Part of a small language model's weights: no biases in attention or MLP, 213M tokens.
MLP neurons of a small language model. Each row is named by its layer, matrix (gate and up: input weights) and neuron, and shows model dimensions 0-255. Each number is 128 + 32 x the weight over its row's rms, rounded and kept within 0 to 255. Numbers have three digits each. A neuron's up and down rows have the sign that makes its largest values positive.
Before each neuron's rows, "fires in" lists the words (lower case) most often at its 100 highest values on Wikipedia text that the model never trained on; "fires after" lists the tokens most often just before its 100 highest values on Wikipedia text that the model never trained on.

fires in: "born", "average", "website", "density", "ft", "term"
fires after: " the", " (", " was", "-", ";", " The"
L3.gate76:144103158135110103193128114071172135160164107138122168146175112121054128156099102152122120133139137120134148161121075145137157139153110168134083120120026167103117140121144139128101176090091117095142143181118112077186132169140101135175179120113096116148133123148134065157111157127107144123154066068128086092146111084168135119065202135124115086096112126164143176110113130121147177124115129127099131165062117151143158163196116142121090189163238123131100158193152101156167109118154144187130164082111131171108096138061177098136107170113127107137085182100149125126155136094155123108106141141107097048142136146058130134124149157172044116116117136204133208129114166132106079124186170132139086072117098125118121096138122083194135097151161102090143136125113132113122154138115139
L3.up76:133124167120115092202195078116128147203159145157182113146141162120056098142104146123136128162198136124153124128106098166146135089125152168126142116127123091165125077121141122116089174142112163146152134173067156092168137113124098133136180087159145097165143149068121098151121155103158102120170095129101113135201158106092142101054174129125147132097117128140150114116100152132144172129132074080137103195087117112108142082113135134133154110130187140132167101235152132132140134098153128119092182034132147196085138146051138138163160181089049134077148154089135070106115137123129076157088175131153123105138180139114117116119130117141115078090141118142160163075104152119077156098120153177163087131132117103160123111173044138158110054151136117122123147105127130123217137117151136

fires in: "she", "club", "company", "town", "college"
fires after: " the", " The", "The", ".", ","
L4.gate69:145090053099166144105159071162079083092132143113072101197136093163101096145183088138126089089175163089122114172112096126154142065117098141063194111126080195064143118106158101158150132132130148075140121111117163088113137144134146088129142128124148139130130125103072129167132138107124127136079120098186127115103136165102081109081143095100179097119113065104116122109201128161117130101163143206105137175171146068120088138125132115153092102158112125160115176173169056120164091081170143133080128089165130141185140073134095140053103124123095109106127165164145089168106100085116135087126142190157137140125131119077098106177125129202136153068124164135173085094149123142103083160149125132163111163095125150167145121172099101098131053089176120139126122108137161091103086099125122
L4.up69:154096065072135138145158085126077102100166152144118125179131086167127142138166090133133087069201137101146184152129078149149144053157139181135169099121083206061153112124153113146161143154140138121147129115113133113111133144166145097125105103118135175140117116117071132152139138113119112126116124098135098118141154143072085102112166075102125091124101122094117148114190143143115137122155120197129139167124124083107094130096134082131134043140103095149138145131152074094185122085170136137083130131138100173162155097105116153076107130148075132133153186144190050169106107079124133141144171166152127149133112125080061070138098139174141158082132183112197090065162129148059092153152164123175117137093181152149143152163096109106138049073174145150109144105136193059139104107127149

fires in: "30", "50", "area", "10", "college", "80"
fires after: " the", "3", "1", "5", "4", "7"
L2.gate557:090168149133122159145092110150092117221080158073067158103128089123150135140090144132156095151150122137183146166129130082159111158092105164142170115159116165098114137106173103139126158142130151137133066139148092097125121058129150157164163204059110083146129101129102080099110103138126083190139177175198112112126095120121084081151120136142108115124095120129108057136149151146089175182202131179117151152124118111130137158059142139125112169141103129164094053089160117093166141144160136126108094127144081086188131112147151157060155145149148101124074123100133181144130125081159154047089115099100151134145147083170130099098054117155072152196156140103156049140132180109136114136142120138129117088146077145188101140126145139096100131117172121101095094125163149076169173127098120
L2.up557:068092164132136075090078154128103130132207183147075128108087148133159126127129143088130109072135131158143125083128128070125137090075138185105128138172110144121130115134152114116131078086103140096094149133072107188127095113134162151152113172082096128170085117156156130126111131170123126122150156089118156157070114115137096084102198137160107094188109151088148118154101119138107120111194083108074208199126125083161086089132158121179133217109193097104119116093172080120188172084120138132082128148088166069132145164175127172093140105134187141066077117138171141099079093149150154131121125111130151120172160111156132121114079103120118115166098128130143094173154168122166170173161151136142149097143125108129084141119147154098068166127115060144100087130105142087141216158122108

fires in: "it", "1997", "did", "its", "insee", "1979"
fires after: ".", "9", "8", "0", "7"
L4.gate14:110086131131136187151121120070149167097097098141130081064163076110155204082118118115128118093120108108146136106119137151052154082133098130164096135143111100169117138143131195108142134118115161109124114171146091128091086110131206157117089059110126137191168144102129140107161164077148112157159121164159085112068148078126132111132128168100124151105071129141082185165117107088180151105154156122099094174108073131122163111177181114120161130137094122161084084115120110090163124080150152121172090126067168109136112160132130190149073127209095094060111112116109086148148119120109156115124105108068109140159143129116161142100099156086066129110061117126093123075187103174162211147167165153097098163146075153098147111154135104115158076113108130135151186095105085155126138110168179
L4.up14:115087130136168102054193177110122142109170143153096110074129085152158088140086127126150096106146141150146123143161117164112123155090114075123152184150179154110106127116175114129150119109162081148100172095141109161090120151120177105133077171151092144182154142170109150139087154127139112109166132145161149102105091089141065129111127116092147112131125064121049160126073068124135088129130187112108135168198130157124200102154122099177122089116121132128078144146151154171085047073121117121157147158120173141137143125116168166135116073151217084100101146152108131069132066106136110140094085121174196128112114088176159095144177119127114079072122100175077083123162115115104165129160115157187154131088131168080175091110150182139109141150116135156100165121096111204151122173114166

fires in: "he", "she"
fires after: ".", "\n"
L2.gate458:087116076137162132236136142103076130107136165071140140133157055159129089149154128133124158131158147144117140107119105132074107144197123076161134142136145169000114138117122095127148121138147141118218106112139123120119136145126126109118123136162128172125110110148083137152127155150107155126148114120185163097090122125111130144118193089142131114077143117064074142119179134164100107155153132154132117180127165047116135121099104086187139000167137107158123126139110126108189102105178165128120169095150157165109140095095105092087110089099094124134151121133160068163108045117089151106126117116108117156132087150078099122173112147117116121103074133131163108103170115128123106148078149114125127161137150150109151157157139141091178066229168089134130104165123142122081114149069122
L2.up458:091107067103145153115164110137151133107136167144151132132131133121139128115119084106110214111138123073080139153145100120120124096178209169070095122102081141119101071165080132161138095113085103087154146111118186116101119112118103091091090150153156130092120114066165156156164119073119172097130102136134122222132061136117108150173162102116148080138152118110163092131146166102119126055051135158083106133161129093161136126140075131152185090112148060199084191117151169146130111106156127118063122104120136121128130177103142093124075138136146182125176131131129136108123118153137133109159133143179101169120188149074116166164128168135044148068132114147154166142144168150129133146075166139122099177172145153159156167150088117127164133158135078141097143177100175129140040094140184

fires in: "they", "band", "company", "film", "game", "town"
fires after: " the", " The", "The", "."
L4.gate360:110071144114115063156172117184096107145106211117114155142123138120162132132131137138152050143097136132120118129065150153173144141112137117096126155108129201135078160108142102136121131124083060095126119179149169136137112096142120134132149106171115172102109140175054135141174183147136142154117096142124096120097138097104120114108154170128134077149031072161131102129136142093119132135118145152140138168186154069135135092094111145135057083098175126096150166155150099152166121186167124176122069144128189131163147139156117131088107087187106135095080157120124116170148140081094178123155089152160144107095153208084133133119143185119106169033119130126132081109167140147110154110204143131124166171126089131127149077142130169094045166104065148104060126131113131060128145097134123
L4.up360:148172103107177150116121110140103157111156117124134108118121164187057149178139164135083162090154105123138204188162128106149166058134111125117189116142128166100087097125141137102134145181128123089084118115116056132128133201162130144099152164134101095121135091106108121133094128078136155138152130113140114046072094145124154170157107113168122177119165120094162204123140118171133108095180131075093129161118115105134079149122102125138143084147143125122134172161153060129173186120111087090140090088158105165170130083030157145077089112073132112106170103093119122188149060092108074109116127133170163155122154136151096113156084083077160109125157143134150080179145113109080115111160188145157121105131094127121160172112127127024144128128141076140093094147099159125107108197129157

fires in: "october", "june", "december", "april", "november", "august"
fires after: " on", " |", "On", " (", ":", ";"
L2.gate699:112089141130132104165140115109137116139062072104129130118154133127102134095140140114099129105171138148108129099135122158048072081203098110175058161181163126067128099135086132146106090167096163121067095142130062107118136096130145159096132164157157187078102119145130131105142145181104129144169115090211087136147153139139133132161066147128141139142128138169156144124146138114136074104117084174101132110106095074136106137115092125164102078134169117148078152126077089126186107135200099141149076070144147092099158115137147074089086185106148125167091125145091121152172092115129139105150076160126145098108191151174135170099140143174074245149180144147200130139148163154099155153144167128133067116084168195139154157130112145158140114098124181120152146096122180098110121131175142
L2.up699:116148165103103037139136117112130073151114078115136158113137136113115129124215129174107134111157112115097138175190147141092127095207116103131114166138135135117165134129073224147118091131097130146081139156137080144150126148129121143114098122191100165084141117127089136139140122151123121145146047107134112139163143137119210153135131145106156157189182122140121133135099154115124085091128101153081120134096056102137154142144086151158103066128137122173124182152091082150144110136157100145155109107124157115128138093162129096155099187125168108136100123138128057147135129122157147197149099145119103164094152105180131175152160117171055193121209081079174062118082131099079123153075170186141126131113193121178130132173110182183119117134142164173146158080138171081116154074146108

fires in: "university", "film", "television", "game", "character", "school"
fires after: " the", " The", "The", " and"
L4.gate169:126127129155118122134177122128041118141133128140158135134164205143099097174152149156101134145156096153061136151109102097189130052096156084145122117179110169120076068127147086138151147143107117156146107129158104141077122085124123095131135174180152059107152162120075124140179120145132121117149148136172122167106144093142143142118150076120099065129097131184146126135078117107126078107141138150077199058095158030104139098123139130136166124127130149119128151132118058148182137101143105133169121032153139092164114125058189080078108127111110102108106138146119131110155096146133116155142161154111176098129180160064175203123099147166137175147125109167162110164116120060117129153150194151157084114088099165110131210137112144110142116067117106151145153151140127122177156071108116
L4.up169:084116102140142129140132112155090103077172098105186094154174180124133133110124119162058208076129165122123165154100137098131134075078134088094120148159103129163165108098099153105131138186098081162094156126098151106145131134124114145123078137101177106182095067085134141089182147105109142112110182165205152080168162094162169133101159076101092120118148178097044093161109154160163122058146089208125109149102122134115152130119111139169076092164058164135126171132113127123119178133111168141186164148109095077142163173145121099134118142109127065099183096130080131090119152178137069123118112117085142114197054162085152145134098131128112087201130074126122132144138147118085171119106146153137104152092092126177164110185136155165141114084158162107142107127138103133142152102138140

fires in: "its", "s", "for"
fires after: "'", " in"
L4.gate531:120066125121073091167098081132097159142158143099103086153113155105083179183162127148116134145143119107133078155133096133169131109127103131121083099220072132131134127141102138155117073107154202093101100181106079145150060040154149142119121176135099097167084133117061088106186155123128126152147120164164155145149114152095104084184140100158138139132162117040129164199071081104143137114129115104139104150087144058076093080150121093121116107138149155102111135140175081085191135133165108108059119148116133122084102168150118119174157110132115147109136141155127204137136111115151104116124109059093123149130167237179118122076128160083108103082109109139100153106126191155133114130096178127125136068111131175103111092119142132116060149101110132119114087130152106123128162125165155
L4.up531:122134135125178131156118134160114151154124122089111122145121153168080120113146173046063168142098130138144114115093161130147141160102127150121111093131100122107096178117112166132099121200123140086162141157118165090094085092142126144077115122123115135163109115135056148094158133100151123163095139140135110121132104111202166158140127152101149100142146124157167078107170223177143167144149171133194129189146109110101093166071085106157108130178140112178122195131077138106149168061116104083165098097169171147111177110023120065151122144142126126125148074116150121132111169160131075135138148127088145188164126117112133144199140115105147141182198153133138151206141172057101133160167129100117143127161161084086114134099120130140153156102194090092111162096073114166114151057087137

fires in: "s"
fires after: "'"
L3.gate663:093160169126125157151142117158173173115106146118136123076126113150104096087156081095074148090145168162093085118094121175077183110102139125140092166133133108078158129119111131108153109122153175132101101193182143161084111071136130110095162132197098152126105133143137149079105132134134120103082104137142102183121116128104086116178134107074087228082049151166123123137126096088106138118131160158183113098192217051103086071168093113138131119116123114125170114080124150084134174164123157103141125110174197112144153156108109176148131137113130115109136156089127184127098113154150127104101107142151121102148158173158124197097149170098175095053100144132136147072102143177101074133076173168139158117167132101122065167139136143170172101100107089127198077124116095094122130131124158
L3.up663:128162115108115170147077124162118101082125147132092107117126154125119105149136146140139151139072165113128154063082154137143123152121089136117149112207170174163144156133149091128138087099127150123083077155178093138102129074119153098074082151132112115120143118140090183113126136109119137137122158174159153119210115090136074136124130137116077067090121149149154096160105202153124131114126195218092124163114110145127121086118106101099146161112097161165176142144139225114120113131115155173130139124126174164253125134115080072126168091075172195083110119131153153132120160111140185132120136147066093103129180158122152103128073149143144119127103124120144130119000179120130112127185176144121126182130133114136176111136144122149138195161132149159097137062121110096127149093095115

fires in: "s"
fires after: "'"
L3.gate428:145103129149123136181100090126108106045076115132045116078077075095120132121136122169075091120069174122145166105087118157079143108120088127152076195202115204090136126119124032153137117116116147194084107114197124143108111090130167135088071171119180182119143115142036127109100144116132117128128135132151152103181159104161096074124123096132121129089093168175120072165141174067148133097191118164115092175075085138136088078143127089100109151164129120149145193099107145066179163139141149154133129102143171094146148192107153135124160129129166165170141144120148119142104127119146142104114152117059100133123171179121123098124129198141131091129158125122171096104074180120140090163140136120118111141155125135097084104112121185150130160143139152158135139152144113126156141085084095
L3.up428:093178133124119164174160133073169128212154188116220111113081148145097134136148121078137132141137159114088123116104131103138180201180138122122111130107067110127155150097050128121114096135207134118158104170195142068112112121124121100077152102154132222152110135127095177036140100091112132102156128097147114116149104128125134082161155108066123151145113073168151144147125148155095148175085192119169133099172140073116136152111089145185183123102124164110130151055159182111106176091099146122101104135078117178138141115143080135163143124141113104139127098138138124130144153119135161108130115188126128138093117123159125105085167080073106153076110148102126153081170141157075102102114140119103128176132110111167083171168156147098179143159124146128118043085086145072105138137106124

fires in: "000", "1970s", "1980s"
fires after: ",", "9", "0"
L3.gate37:109143079125168089115153112094196187118136081144186095150118179120155110190116119137116091118118198116033105169132138108107186098154065152126098123080098132112088143099154129101141054114112156148088163168098105239140095153167104136149130110184089135142136108115101105134126134127146097127138062167133102157127098142129094143101127149137121132210047188089073064108114093098160185079158137112138156142113164117130130112177115142164110100085126140104106165152111157132104130120124118115166102166096134127064125092150144176135134135062126107136132104141156079154136133144133138166136157143216159156137097137104121189118162108129143076161126145176114180139116166140121116177096083175117153108097163091129102185118117138188107152175097167128217120100129124102159129090107122
L3.up37:083107157151137129116144180151109158130152162090136147123136147127128135118183143100173095114100114067161089090136151158161161135154114127126113087094157100057141124147144111135124160099102122162136103156161101176126103048153183189134108081111130089148150110112122122154150116131098126110106100112107118166112128194150110102124170145124093072169143136096080138100142097138125020127114120124121122193133193062111165104090066081194157163161102122127176094129122074125135069161137133086097166113129097164139143137153125065175135107089135164103093149079130167113152134149145120162183174086161111119123128177160148140089117145134158131093121099154135105127071156122099123128084120161155164144131199129038082132110123177093205118198122053163183071108143153124160133208138114

fires in: "10", "30", "50", "100", "from", "90"
fires after: "1", "3", "5", "4", "6"
L2.gate140:132107152142142167113134119168129132145145138091108117134146136148101135101129092056099117134181106060108156119101169118141080167117156129152201150181123153114167134104114112239164171091139142116130061103116088093108125169105171113110184223109126089146159115142111105133085080126133156139124185145149149112120096100154076136168141131118078113121084173119125116141139081128035171127163151140097158135103110125103039137066130140095097131153171106153120145141150102134097150095145116099134122119137111092125098131136095159068119143151197155157143115118125209174136130099168073085153131087125079071061196130140160088135039157097147160155127139155147126161194170113133105100149123124111120137114084152125185142142154157070118166095160107105124113182147145166126060095126165
L2.up140:136133159151119179079112131148070210130135151152120101130142127139185120143004121078142142134089157110119158128134126096055201178092087175147113115156123098152126149121174165121095141104150116164130116103150117144108163139125094120151141153073175090185174113094139119132082146144180133146143191163152183145084093124118098095135200146129094102117106148096099153110074090137092149094162177081136141137118093161121135155118169108194111138103125112093103128130132144076145140095147088104117077164065136060075140171098101143118122100165159139156130126163222100143087149167166081104105148067130157185147159124079134054066109177146158132172163162106132099161180116128123119090076096129161104116114143118127086157091147156105131114093140132155139106129151099089126088166092098